config = dict(
    num_attention_heads=8,
    num_key_value_heads=8,
    head_dim=128,
    rope_fraction=0.75,
    bias='none',
    tie_word_embeddings=False,
    init_std_up=0.0192,
    weight_decay=0.0,
    lr_head=0.0045,
    dataset='wikipedia_en',
)
MLP neurons of a small language model. Each row is named by its layer, matrix (gate and up: input weights) and neuron, and shows model dimensions 448-639. Each number is 500 + 50 x the weight over its row's rms, rounded and kept within 0 to 999. Numbers have three digits each. A neuron's up and down rows have the sign that makes its largest values positive.
After each neuron's rows, "fires in" lists the words (lower case) most often at its 100 highest values on Wikipedia text that the model never trained on.

L9.gate936:613513604499534395525493482532606539484572589386485534479574518465536520603541550483547537576573518385453568553596508518565535453537426509445567484559422564512497421536595571535474487548470538521492499423459488538582544501494496468432472469447425519531464484592475514506507520532431461457445473532508433525533547489540376507474481479485409416437494589525490525423494462548500457511475487471538595409517556579607535500429473475536521427506493492499519466412507541488504488486555564380520459501424400503489487412477590522549458597489513538514516512476561527437470490454531482384
L9.up936:564526534402534463535464465517640496351558468505491567427426630467552439453518571420456503483610509451449459470578485495579458531444504483611494523504455520587442509610563544507455436505522480504521533466428499451473638478523475576521525462456436529547472537485462526436455493521505451502568545476476553606511472552460446454594544472429416459450523577420373510525506498405464448520401455442402530474499483458534480525539516470462563537555541517445552576552528455491499535475533543488493579558496473460557540533521505508501511535467495502518502606524618456479554433534517539528
fires in: "the", "of", "to"

L3.gate334:527514584514453490456462507563502531597532590493599611526488454514488573490491486512485517517545440534491583517532513478491549494512459588540426436572514528458470510531506582507588533581448552573457461408530511549537537405477488536520541531504515492530526460490435474523551551526544438417468567506505498429497409464534415486495509484463475391400322557423469524559508556540514560499512633589409538423559509576480480492510439483554565477502513457424493518568572502577433433562447491486523508547471617534529403459555523537514472504474548502534503518466449518555522511529478517434
L3.up334:539480558478475524467451506450483524562492529495561534546536521558417450518549509512482499556541448499423567453436565566516531512444484497435473483538484509413490601501474512513529509463498426530412511543486567504591421419471529563550601582552554522603532506549474502542494551469469525486535427586498508528517468557452458554501486435395512441434495479483485554426570452553478602432613475505438437473493516477417451512424560499544511520541498371489503500502525468543486435532322519540560455478500495554532515487524472461491480467479504484552557425426523493513412610482562581516
fires in: "education", "industrial", "industry", "medical", "social", "residential"

L9.gate921:536499415526444451533602503479542495499525417461515510544475473473502593473465464459503467540539533472509510513510522489388579504529473354512544492448487488440492497462450478500486532592463401543407452450499492481503490440520465497568537502422517527542546521451588464485514575431568498535507484484466545566519493476432482492474457461519546557525470501492481585520414448497481568469480524518536465475534459461529471456537402582486489479472485542479476513484511433480399570611494552443554518508455530552433526480503510493466495479575536451520485592481504518482533424492559494491
L9.up921:484462517475513462416565517492586525500542524546469525528481507487504538482546455537542464482543500474518568603504468475424496538523503515498544522498544504544429453515398425540493517460537554544522498502516476501489425511472455554500549491401549447555513576395596540506384629451569583474493516415476519530498572425514443441467507535584473482460546424564519462569492538546439530362562570539462544513488434465509575528446579536533542474497610424517488502520498494555524564547544559454490455544481649534481511405548446501597532414510488509494450453469583469547547585405551533484
fires in: "when", "while", "is", "to", "was", "can"

L4.gate607:526493398561501601577495499543506368494520466582453513526599479443472517531525587534577499487493507530539518490496460486562438521538580451476487475534546504538457609551482526612527464521394501474545503526458520496532510428428469515465461466565575487608478412576470484440430520583531528542464430495434513489478415559523430493600529536500513513551471510484466491562492477487490419488412451519556510481513549466413498474469454359608496504498521537472472393447554611514524421494532540516534487507529445518465514457595451502486593445412554506509450525540631575488533502465443527508
L4.up607:548438491575521487543505511514512464547495455490523481475465536479521551466444540424544482487412552411542496505499516496492513439524459400473483493536584430587428498491541446520485435508529469462462536559532538423470519482405465522510479519573504469580501500591540531463508545506551491425415442479425583545417448462508478542474499583435562378466445567522616509419593577529381445478427501593460443497422497487368517524565395510577474444445477473487466464480498429483512439430538584524484429451517464460439519548519484447389489496419521555497449483569607512509433605435480465561
fires in: "of", "with", "featuring", "featured", "features", "ofakim"

L3.gate53:445601502427532539502544470559472459419544513511548479501554550602473611567562606481439536507493539674530471510546522424492521508528416457482539508382449564448567525492478543558413528582576541474461384475514430428490474512491564602501573547485488405586437527474490564532492564480496508485482537521538489477534457539541512546496501560483507494467454606469435439407470532617520550488532530542489580440509551401463572452464465457399466530526542568530473462511551479405481430482450441513447480536542499518615560491520544434399494416489546546488567444518511511484441501549407507594
L3.up53:454559554541511491571444512481536556526466470516539516419476532471591471512584603571474565529551475403503541442527529500388604510551536437457494522534531541534488472502496510439476426519572490465468342549543444407465529506479514532499513550471477528631568527510483488482536495523556507390583553447554503573523484503584567496464485433473462505498414476512530529481494467453533423443557565479585549423527473505473582402517457475476480555631541547486557520501504451497491476564491515478500499613603459452511512450563498442428547438422503530486549500513461470449465447551481506548
fires in: "to", "of", "by", "despite", "causing"

L9.gate649:503415519478493558492425584505535504554523461499580592453514607535562535572537494527552485496516438415515435483484517486480628482523550418414468514531480567476410512529506518472529499482431484564501588439470556422480488408447469506624492522531497445543533565459598508522479544464432527553462522520461510460448474490536534556513475520453518428556554595404501521380485570490500375492507482485509447446520453482465463450559569509531477564498428562599522510522452468415475519506536492415555485530430440599538441435475429548576462533483566439516525437556512631478568505461433520440
L9.up649:477401513545460531510525530432461533476476615448500532447547493487493457460519494572638483485493549444544384571606490546497453540399475490498498488544474480602574431473515496493539559514444520573531494552487532559621494477457505555547588455551509563517476422488489596495609475471522485511491501423391487479505423472466466437570503452489504526524531511508511489525484587541526538496549485503570459528587565588558504482539523473482567443447465460550483560466488561475417468419584489525485454531402499483502419544435506401499510545509523497436417514489553516505509470472549446472
fires in: "of", "with", "over", "in", "to"

L4.gate1081:561570505513515411540500434496502522452545476497555495483504586514494492513566477487562532477470529521485506470429560542422427497550495486439470484510428514505445466510537564444557519469532497493607438563493502520447569486397449612459458536499536442549497536553509466497498515531608571547483504547565487493515476498486459403553548494598507455545529436474476525584392511487530545574390493510371478459462512552457522481497467501584488430550524605472467514477516476526390530438479502475430486528476535496494430537476584522505632459399553520508494529597467465511536579502555563523
L4.up1081:489437437506474469457425478477592463445559472550548444493462517452430509545431547455482436490500501445582559481545527508487525462499534484469420485415594500503580532547521453509523426481455476539530512491511552508540572475559556593488595485508512543597501527517576553447393399542496523558522515476521528490489558520595380498472523545399567485579556443475518547540468501515549608430486513534564499611420532473535481468539572488478514451521564525468470523524534570558498573506417496517477512378461503457505497499508524487537536545520593562517549458460476508459466529463535517480
fires in: "of", "in", "on", "for", "across", "to"

L4.gate533:541507406533456519546416507424553568392434567548461578515447567471508560422469500490496525394449546493393436476550491361494532522404437571435565600499510441574570477403528522522526426517400509486448468464578523508557543416554550371451475466566554611489522491531533459483362501481502475481463424398585544554507502420490448475526431484434570621562506515467436546540473506564519505466485452399460505418466500516518498498546510485493483391498507499429581497465586445488527533447440534454489560504471482465503474513442483518504529460526565547469453480399544578552481423537468541555
L4.up533:495560560421475512472410574520548509545498514486538586574522468544464507489552483460463479501424460437428495508452418441497420475521481549518444567481469465534623429546514507493493502559491409471499483503477477634458497454548486550495433471543494493453517408515534566513436384525520416557499397483435581472548431547433519516441522440555480537422512496463544583472482566526544499496536394536428552439478538578456491477479458558410422446543445532433572498510476426617500473425498530473477452483529411504509543511449514487495502429519481575455609420436478442435470491534547579565
fires in: "s", "with", "by", "including", "of"

L9.gate1080:458554533470500468540478528474413469476612533403537509584516453512485457485508515514560513431472408564526446508567527583562597515414508545500388530510467486449548501537566473526536491491398486433522546518459465459568420466502480499477530456568483566488493466463571459574570465424525434461459491572480521548485457533602483460407529518531518447483506503517595523501475553410577460534504534492566527431445494416543555537491457435466466545466484496514529585501495515412552548521422366507440440464424448483518530422560492490522446471436553505582538521555478539573442468438548572458
L9.up1080:483522495478379497464461411524494516499440543524410494458423477453458535497509566442429641516475571514531478613492509424492533492612436541507527554610501537504412533438498481538438485529531519430483431550632457571432568468484543451503457479461465394443561517483544521403465516526522497479474471509452452462526401460510536546477522519529505553549563468509503505554460500475502536437532447456672471517521470497476628537537497424497600536452560437517527521568514416456570530509446500513524495408434437535527511467474527453465494479549479441564463501502524479516500480519473563546
fires in: "the", "this", "and", "to"

L9.gate510:575544477524461522497595551508404539491508529551503556540599393517420564497437538558500468499464463577426561437534442594417504524397414439442485518531490593413461476448501450593571602519478532555586492490498561578574531487530543532462496506496476555498458423472360535581522577441402513487400537455429522441451494498521434482487408492410506513482414508561479452486478466485603546550518480467579464535480509466532480544452395497486437511487468605457511566505565412485450489432400456548569523518555514478456419477525474438613535556516500566545505552463463545439370558619470507484
L9.up510:547449509408495419535526413480559524455508530471480482530575456477409444533474446468512495565518559481505458573425448572521524582605533545544563449581549363584530546587547531564459522534436556509635524550492470509515450497392557553502447493554588459533437504474529471427439535447511527514474493472458453517511565562608529464470498462455515479513484488448502467397563531514485515549486477486510497550406477467472473495531511573527546563489602496511567449499556473539490459462398495468509510557540554465471446578453394571498575505352530567610451462566446535532466508510505539425
fires in: "the", "of", "his", "in", "over"

L9.gate1707:477492519452487473447536567502512472483489576521502475516470503463496428569458486387466411500456450500357519459489441568609502455333401486552496500482579524510457473479428543451420563542537494494522474483454482448362511457542581488609482642567453551522487537460496512506553444467483586559469410420426391567507559511551412545513455537522472532420428630556486539546477520561551439565570420592527502549547473526546530518533549489505528432527538548539518395511561472491565553517507526466580435523541447551501371503524555515415500560447542486517492492579422480524362488515466502426
L9.up1707:438440511533544576577471470438495460470502523561448509522478410575489522525510492495514545426545457475506510558484528548488461549551521504470417425563501582564510376431538542485579502453531511559484507504535514501618539395592513522464542579440417499504520471563515468523444586536462460507508500478398416533479511470561445445503478593569544461529454561458553543539589518534539512466559511524469642542509503448469556506547568460452649525516533481543519530529571445447447574428528546518448451548482515466558517495556438524502520498447400558452520450432457543546529535564511570539
fires in: "for", "to", "in", "of"

L9.gate1198:495457530511493527587543488575428441502533539419436506532480440532469558603468419632479511482510620473550485419538446475480500471515484469542517543523472565635528515465606488525479555519505546473466567437548550405521513408514441524494504476456561417507466503459495516495511429459517415504538533575387519531548564514572478558589445533517401520556457476505481578461481544555555493451440538569443475569585419457477459492476441482426505642499496519462485528500444540412547500691395519526463483524462475541556500512551523497439473533493563497539536496536432562495470479504545407510
L9.up1198:503500466529470514444506449447590399401503505438494512448459480522479536498550469527488456432511501490523432457634411431523519449477482500445559568505500514449480578519596459500483534432433558515501544479480406434479489494497627532537519432485534493456436504424492568460474524530401543468447571481493485547467412415535510536512587435516558621519519556554375485506515562468506428440534436455490500525536507488515535498392494549451516534482485509499556524484432508487491434647591477462548500442560474538592400519604554448483408491508494465501600456520551489502443455519452593503
fires in: "the", "chinese", "rio"

L9.gate1227:516550491535542514530488513559500331546449469449584592515585483507575516591502519490603452521470505467529413486541466550480562456355523545596566471516463509475534548551495452552518545438535492517490590503519535512507576601544585507468568458533487507606530454510504581502480489454570492486567467516488464554443531561561352448501471516490541526439455594553451542444522428595421564557519495456487429600381452552505560485466430472438474503464522544546494442469569482538486476412526365491501502534603423473582509535525525475466495557466523469524526511534492487463457490515512531435
L9.up1227:510519504492440614569545468522471434508373538484503556444533503512541556507501481519394449575441609534509478433550499550549461538483518488476462490428531470569569532474461402436561393614452435498558462560571539407490539440499494462555445591508502482489513511590489536527495394530552563484453467510502453557522517560545542413497557557514428506501546462501502492510434445538493462464554520514471583557500474472547537501456484535452528511525453458552521550599454529514458449489494501512478539456619538446520557570682487528516427466601399479481451435531501497436472472379455490500
fires in: "with", "to", "under", "by", "and", "of"

L9.gate591:420465532533484560536541517588524502515497500550507560516523566539484574576472517500566547433484550467407485418477478484561514570457511520479577578649532505479427464461496554567506500406548468499466478534492496508533466461536552499523532530589487507484557479511523514503571552563515383442473460555477372496462493513485493588527544493454489425453424575515478460539512519513578424560554460509582581474548482504462636436454488487529559519469468477379507597482535501466447497469526501542547503595560604536573451513538493532444551486418546485490493467436577590437398456442507493569
L9.up591:606446410456473490489609451487502513496472501472475542538465534526462452507428457514504577554525443512550459544452533524477498513565518584588508565486563487529519485517516500600556463536470482425493530401422523570513510531449527460593376504510435476526476552508437567533404404502571530539473514520503472547577501519469519585489467416555515458558519500528468518506493521475512473524475532513559423555481433509545555503492493436471460499431587488535447457564587513520474471510628523441509509440517508482494551497516540416393486578649496617490513500463465476447475513523467441500
fires in: "the"

L9.gate901:502512644545509477491463509525523565533603449466497559453446657472455489504528546476500555447621474513524557513501455508528497501537516439530514455471487514574490481523441502518519484495439475482495477521525492394600517553515574630504489435478511607520486483453522505497589547457428480508575436479538493533543461420482430491547505536456460545496454580468486514469406443514537398520569546536399523537489496500565488421464474504523489462485504457414553520490484487481542450540520426555456525500470473502430521424531576396491442525485476493533376504476471506501521533508521529514
L9.up901:500368512448436553558535532525438449500488513543591617554509513427531429516600494569552454483463412471512480449420464561579519439534502547492465526431561493469486495471504571561465390457542534511443484591449449439499536497519508457445489468634486558485528526469479534465538598391486580509401523508509553472514565612522524521548533604496567501586487481528480448520470479537482614482460496567432599422468504455496532466511504590589445513470514499546499503557489492541527476526478477499509491510528476498512536626491439482450554585455501531517450497553447485435573522457606505476
fires in: "to", "for", "of", "and", "began", "in"

L9.gate621:557424464516481541515510520515545466457604512552523593514563590417507507502461526553461486543499500477483436531431530410412465473455480511520462457499435478531502470569483566431470445555423552535548474479490495512438596455518456539567535597509501506453507481458443483460437437608505569563533497504506521569496431560529536477422527486508486488504519430599543482536389471438484509451438478499508472533371529545536505469401434493477440515540455572495486425550471521503484476399438554390499513508616509540370429404585543460523583415499394485520523436541472399491419486482520456484
L9.up621:541551474548514554467559612508395502479522539547448478565560518384613541509555460507514534585529488519496390559482521563472504547429440450476378554451592431500602587448525575473511485573499467513518557559457516542457422491439497542589510468488456562511423371527472488500519495544547503487462459459448469452496524608429468427497591463418524455422486569487484555561449569617385446530502424450426546511491517471583434482517464543526513456596570489519439433455502437538428536519547514436521507491518569534530463441497593504568502498466538592519468494410458492590519420536449403388
fires in: "from", "of", "by", "his", "to", "in"

L3.gate1121:409416535465427571437533512455569524434556565537438506476531451469573517424589523447506576472508473541426560479548494522511524529491592450431552528564442512536564546411528512470506486482516503468550464455488589462450533512464567466491501555488400515552550445445564487479479439578444529521525581656514490438559498501581490534553416563476504514490481486449488495517466569530468465358483430466558435553535460427473494511468445509561472530399455536520509479481510512481464434608523467641457522448508371471441446562527499486502510477493469520481422511493563467462541540435524520505
L3.up1121:457440506585408584447472465518470528375518494548513504497480501421473549537504499533570453529526580528532603516566534576460409555551442529541498482514467459549511561478382530517501448531441453500425514505495517432561540549458461429467576539499499552495558482589470479406644465467478570442573506573518471425467498497427442507538520389494539489457437548480447487604513530429421537479450503480478438505407525437464488488439478458515503516538523483518532477571483475600500519492347573441510528447529425456513436562665535527539431473528574389453414484567408482500462489502544409554
fires in: "at", "along", "near", "of"

L4.gate61:537558506590539420413533441465494436550457570439516482502520485527432553544484574442528590548523411540397448578524443516481452549421505480550543408623505550580496508477502591430486411442466483425577528466509452531535510505462539546510497577501430507540513411491551564430558511580537447507545447455391514482442470626482386519455492445456484616463477458596524614504515410474516490467495488543561505570526485407578459547474515529524502450465434465361456565571552398517427507470507465397516523563610614567477565509382567509512564440507521526515483427446551465461569540486536510457
L4.up61:528547551567616537506494475457645487443526425469539498491419500478474432455452481448504521591452485476582493510495587545476589422567486503470491502538528533513402449437458453640413606489457529409517517530524566541437561532520545496440501625539432480533486456587627497503447469548496490507482516498461572541504409492508508554493520476487507487554443499511528519506475515584518415545526456527515446513545508501484566501467463490485509523440539466460455470511535558474507545532521490522517473447486461557482517488505465523536446512412544467414470433481533498449426490506467498505
fires in: "the"

L9.gate1262:446477519535427480556493643474464553493440484516507494478502608458480468444477411508521490545531598470483501492519501602426520489547424566477458418495497420451531541512483488499481557453476451569558485493509619544523388544621462532490456578513454482583411490489507516478557576491470515548495518337553598553414438486478551525452524528477491514533609563535538488537546512461449502415506526418551524562524628487523539442550459449534455582484465481531440540462463485434413588569556566491551416409530543541506392425462561593505510495580515434484518504479460497442458559403509466498
L9.up1262:422520514423493518483513515531483371545475555483442499509464529515463553456503492468570434446478466495549529488539576521497532516515475492556444516484553494650577474425476483524596570474576561448566516544572489518499463489484445539502611533476527490539535508430454545439584502535489537460458470455501569528500464449529479463542605499575516385500519504458538404526554503577471398523529445567489459487531424502536452417495610506494517555469469494533440423527474481562459536455434486434578569582553515486473572578503520498461551468465503557497534586496494564536555537529546589452
fires in: "in", "to"

L9.gate772:506585520491515511535528426517440552521460439484571513483466460458541440530495470587488537540553537572477475447527548469539500454437543386520524526536462607532500594590573517499507454507552582580486517439493540499578511419521442530526473433557476591562460505537423500361467499523529461490536435429503544490527508522537467455465461542572514563534435499368498530548542541553552559540514462544487518622560507418576405506478549530479554520505538508438481428408430492482507421471508424574514543582476515461481487515511521513401530597498532536532478535502504487459421549499404479425
L9.up772:471504477565507537553426465582481597482491521416516520444477453547583437520483465501537578538458445416517471577475494548534430551516479531517509433508466442429501477461475458519482514511532501600660489537496564466493466548417420636511510499433437486532586507477549526539462509409560558541576498501518570516551485390473611542469470559549511433371568499540537494563500497557465523491526474600453570502377520449457605443507466486483523402458546479477536570517435409458461492498425504343444515529506493508535507525447588556505486448454461475420384435625516495501574524431489450462
fires in: "the", "in", "of", "for", "this"

L3.gate785:485499593541584523585505454473571496400523479455416483556550445490493538495612460581445537478477460576510447521484529552491556458520509498396454487454469448463412469570461470530483519344475477471464564490536512531462536430420498480444514483461469468547443525481556525380406567543557438445411550518407574456504472478496468550523458465501546533568504524525458459617546471545439472524546544511438541424451432502477448507491498493515486469385453537515462468493520524390510501491531513493536516458457490561436459472521449461495499511554516514437499578518485577463427450362497554518
L3.up785:421497465496530463430483480555561444483537423470566518422484529493539521486517514560430655459456484558467431489441501512482538430528524585473470502543569429501413518461446441514488573523598586492547544535532515586498550564515489456461492465560563406555433590478528485431490467521422458568466481505512501455497462416504413466582473511497479462499468518425480567486556487465481529487542488488470529492429459516513450536402462507506489498578474494482417534471396501434554493454530569532368431502484530638491489416499542466439505526517509461518488462484585490473536519540480462463
fires in: "is", "can", "was", "may", "are", "were"

L9.gate1173:448513500532496543535558416544545421431536484518460456404574573482552431458569521482448472569446596442470427528568514467467517445523538540476520535447388457577475586481502409423536524459538576507543544507506505558517494405436436509500504429507509481461428533478420474510516434507557468456483520529477527498452425551523450536560480669556549578540531525456457490463436447553636523581520552570472490560497546544537558483435479455442471399479457514527489589506569521563573544518467550582466482512501645524502441425461486441548519441505574546525610542421524543502551541371450523519
L9.up1173:489554402540429447446482494471522545421535587515534518553451548491468489516479596497585527503430548494437572475438549432519484549484432520568471437537414553556651567552518492530503447557428526518478565546489483464542563455568571557459522482591584539516475492602477467427485555510498446493532546547426448459456513472488519546594547574578523511430425517498432561385401498571543516438476429453540546504418530484443526555440464548391475512463486482528467430489494612418503509411543487499543504536547585506569505339448442465458452502443539506441604429422495537506404451466524427598
fires in: "a", "vastuuvakuutus", "teollisuusdemokratiasta"

L9.gate611:473553527494523514592584502622527453524525570434372510618485473513510536349455491477538491581494456420504483579489482560530487523522506542503494442602443381573508510482429455628569551440572526472524582510565433563458565527493548513493476499468505490527572550521424445494601403522543408490454559484480569497552405497449574525435495478480506489505533486456459467448505604598507476582537522489445487525474439539516484475501454493431511506483532518499491583552496545607457536517608465453497521527465498607455535523496488511494560479456538417541554521530376527559468493425531512490
L9.up611:590436485500553473496517479646483614537494406532484449612454463485561456545428564438511566469559499459496488449562461460510561455562533501504556477449481497502536552570453499478493473497525446510588368475477561545466475477447475588537507502432538499478480395451494434524467498523525502424585544525503446501518441574464491397576505453506580499536520560530499537569489547433541561450561454491406490546489473440424559434499497427489591495585449510459570409549497477502516523474517467484521484579480430560548474418527525561471648437398472582534459484481567610489502434475465459529
fires in: "the", "s"

L9.gate349:637520435521534538566581473435490449523388474456488471542481552493477454487548458493502635512539470514546538469538450527473424473429542417523495508470567483486499548531508523502514477488442505502482476418440537488524545498422513496542504517445486508524494439494487559447488396445496441584413568464535487455501486492495467535612602581430620426515500494577543563445486456473518495456595538444459444532592457428540513549509556465423493602407478527506514486571549465465447523464368446508523475496580430515476454539448569487537483409401491511432587485523397414508567511508470422451
L9.up349:442520534501510466540559452466555507524453510400542562434570511523451454423515514498474482434534475551486583470466555461492562459547486465422479515515586445564503526499492462488486551593508438505566536453505527522497494383464535627440505467493511390581455536515458558474405485472549512525482472513440505614502521510564522510366522489540464511490530533428482465582498469467456511504456568483564454546442536494465492478478528455616569505518573412467476548538529427427527446441515570442498485480533470467530395498519520430491514474458594508486497500517526611485405585460480473595
fires in: "of", "with", "after", "for", "by"

L4.gate626:623468537507453524567488570446605484531550489466532516517534514392525512474633520494577584442504564477548437452448448468471573547450548488446464480525483559581556458468618553458549490512422562505503540439519495478578574442548535395445516447460446468439573548445529459494431515583447431396408581523454533491648486526506469478455389379585525510556498555428545393507415511454479473546493472497567487529487488541507540528505494509544463475508535545503597503484461444486460511499435550495533438510498499506349510475503606455565451548491565544516583537490536548343592472488408508539
L4.up626:544414504494466501537429452418533496464545522511562464488614538498525538452480560466630459622458439402525501490585476531458456513507504476540472407531550420570586510585436441576503531471493493550465512535566530454486453466476568542545488556547567421604539499568481554501500512484514564550593413483482500628559431491577485514479522481507506494547463486448531485491530418459492588468429474473459507471543454441483464572516554560534540503422523495405576556511565504489534531504449481413469558464471534400556450417404595595574462483547503486522436607490527494502477390435483515467
fires in: "of", "both"

L3.gate1580:542514501468471531410631460526509490675519512494515464457508534453523495513535562491470460427495489457424468525551515418524534489530557574558554536571417432506529461533522518492477449454589514538506498496507492430448565511483592476476572491443498429528528523532438487564560522502380465438554468470559485499525588532417531508470464507594475511518454498494550593498504550499495473450494466467470528457508561442429518514463507297470435443547469462430470458572507449514509490572572499549492547537539561499529503530614592503489568464463476508525583525489437618489532555414460598477
L3.up1580:522460535549586576537566519483529548507471553449596565468551516489531414375459540514476546380445504430472509415508506429480576471514478443607445560451394499460420485590526558479495510392538547568538372583501474450598466519483428495475541472475504571631448514555481471520366553499454487397492509492486541476502574567504532527431436489419524415556468624460473528476469513541516467546506534452457535476495489448520374373509516488541398464478514571458495531536593494578501558490544473463516484520490373498534465444428469505580507453381554515466523534556473481509471433495513469467
fires in: "of", "development", "for", "on", "inflatoplane"

L3.gate1490:516514554388528430441581440552498553510587482442609522502556575521521454437543509499476440448555522500552499476580536489572503517489524469493441467489448435451479526564528493516481509497462499516464452549481475521570488503474527416526476507458497353516473432497585576526504550569516488569471548481462479498528477528481512487477564404478488518531501590528486541533559477497535433458513332400603497541498499541466584462474469474482495446503526504551477604534547538514469468470492461438503463534474527405441490344469437523435486439442510438512500444450516523493483472555567516438
L3.up1490:535466421569484538573490341408440499510566505513512398557569451544572507436415535449488490618446638484519494506637465452414599486553516566530537502520464386538470516597505526502551545515475584526455467544497452478441523499535478554487549499497557441582456529459420471517511503469521554544505464486527582448583449439531485432548477530512481499454534459412524520525493559492452471505492470413523527517535526582549455518432608497528506496461585410442498563568463482506510496450422474477438510500541473479508585506487508473588474517467565515507506510477559385454506476437472488427
fires in: "of", "build", "identify"

L4.gate1089:551550489539523494532512428460496518584463533532561511471484472507491538533528522425494515467506453565498507371555582496449430419517580445475565434554569481546395483498401474485520517499455488535446578516457516434536546501549541541462519593469570492586501447594479467480502445566376489505521464533555561502562486574478420556416568610492529430524463505435550528553437539487486507564539561503537504544395489535508518551491456467530542449576508565528436401458544473552448404503492524548416560571506433413493502474504609519448553511528484511506541534544525561575374594516498488635
L4.up1089:519464475533456533579401465503503503515449445475511594515524424516475535466517455487571580409428532410508489434494548435414469414516536591443540559531464487455482431451484441499447409464548575488557541458415557469564586477475440527503560421615464591550387549556444524505470493510499506505492463497463511552483519591528462542534453518445460490574486508484334543490545525532466553475480418465438570451441472451521552486519451432540589515478476452457454440531465464516407444551551514499508481415576519530423549449505518564558426452531496486606506473571623471402437515451488437536
fires in: "of", "for", "on", "de"

L9.gate5:525510553467635494531509495568569496476419373519587523474487514484482465551475559541532549467519446412546478524536570537461521471526547349560488444530393375532568520519532494592537502450494515468473507464409578496473470489451456469502529465420519477509355445593547598422493486457540546555418463493509585474535531576476536422490453456550496525516555529452435520495496640505546478524486432441524539468463558503493445510385450527547557547524490460445569496519518458332433553524440395499473537423522501530580545490470562461408481432424540406479514527629499570437417489525462548547
L9.up5:494488467602502526525412401433518425427474519413434573525464539478433424511535440521512615498441615601454506479439443488504480362451536511446499425496573517586466476501381431477530563640571484530479546491537460457572568483424440472441539438508472473453462449531494630477487461545551478461445507496539489402415586550567473467566468492452521447561504463548475582567490515403422468495435557492551500511441519543510460481493618516431597548428574574438408563505497490510475469514582579462465456519521471553453429591465532524597504483462490511414486507530530501495486487470570481469
fires in: "for", "to", "in", "with", "from", "of"

L9.gate1200:497484464527500504347486442530507462478438456472402458463472516534484491456514459527415501523466534431484522592522432452455502451466456505474465534524513433487472490515416546545472443575456497579554458527516500480613476401465501560475430509573560461520477453464425556498453522503514526471527479534509494456634517501424592506477549534595501591590477532539535530515468458441533525574525496483569483559500492599571616463500542577384568459454485528567464411548541492515336462502554426427559469515482635475455530486471497515555493520463519492463529492555397487444471408517480498569
L9.up1200:521546446550553461484513454464557562469481447436526465492559482529561535512499515464390558493506563515531566432500538546485520476441512541458594454428467511631469488458424569467510564435416545520516506437600451432581470555515576520465443461520436545479570388544365476505522512421547491400492529554521476427458467514490522514538469400511500490531544535491479529481436541470472505443479488511549498511550653506441562447490465556448618548473576511452488528558462447447437442459534438402488508491512489473517431466496495430494486435440477511509514516439437518464513433486554575431
fires in: "the", "a"

L9.gate1685:461538578442472490493559537546554423437542468458412503471497535550452577548493443530403515487490607535540549478454371527456410535521499440508655468446501493524459448526537429488520461486454519554413574488428455525493581443486547503455509590557526511595512562502482519491532427464583510564477525577545587497462484458466495585570484413548531492535510468544484501520474385493446459490517506561496548430477463608503504593388483546525446482534458574547549357417571537449518460472439463507549449511512549534495453463474562530460526423479463602525540570518516523445423453528518433564
L9.up1685:554584504499560485493457532498545498533497462579549429431519549488506528487594385520492459440442490431470429590494464487530456517488577501489574478489574522520487464575441556526552546577516528501504518491499419580575493505515450541414460487452499498554449524563481418522478439482463538532421492496504491592558577555502475547559516496492503457446469464460494423439384441443373485515501412428529457444446457479529583512412526540541515450535584420523526475503525512601540414634524487535435500495514426511486435474604514553634550451515562522384502545485452485525513470388487409481
fires in: "is", "was", "from", "s", "against", "in"

L9.gate873:536500442426521539507446572438549458563460483515498506501516550472372458559496498568499519423485499484484504473499526517471459465527401464484452496470551605425500501453394388410501528465482474469528485502462420448421563547519480578429546579592401537584539572520517460494527476491477540497406473511532469539503573544449457564566520510466519564502499544441520569491449554549489424450475463480500494432473471625549492539547468555544521405510450440432486552466526563557484377419492520443459600496493522508481527479477480518472504487490540460467487552549467478502473538538580493559
L9.up873:553495494484446483488541497431492471483499407552606569494528469483575516502500524479480557465585555519539518574518542384628485523473561508538633498438473419457524437552473479436493582421535512608502506521503458439541525453422456539502471553514509517489522548532449435546371525441478535489479459530479531576543531460508451506465441470508522586509502496529483482477464532495567516483396509475475431512483486422430604488567549502591564539521453488526522495522435500484448523584597495543500488536528476464445468421514381499521519432508512528484520532555551543432554547547533465476
fires in: "was", "for", "be", "with", "is", "took"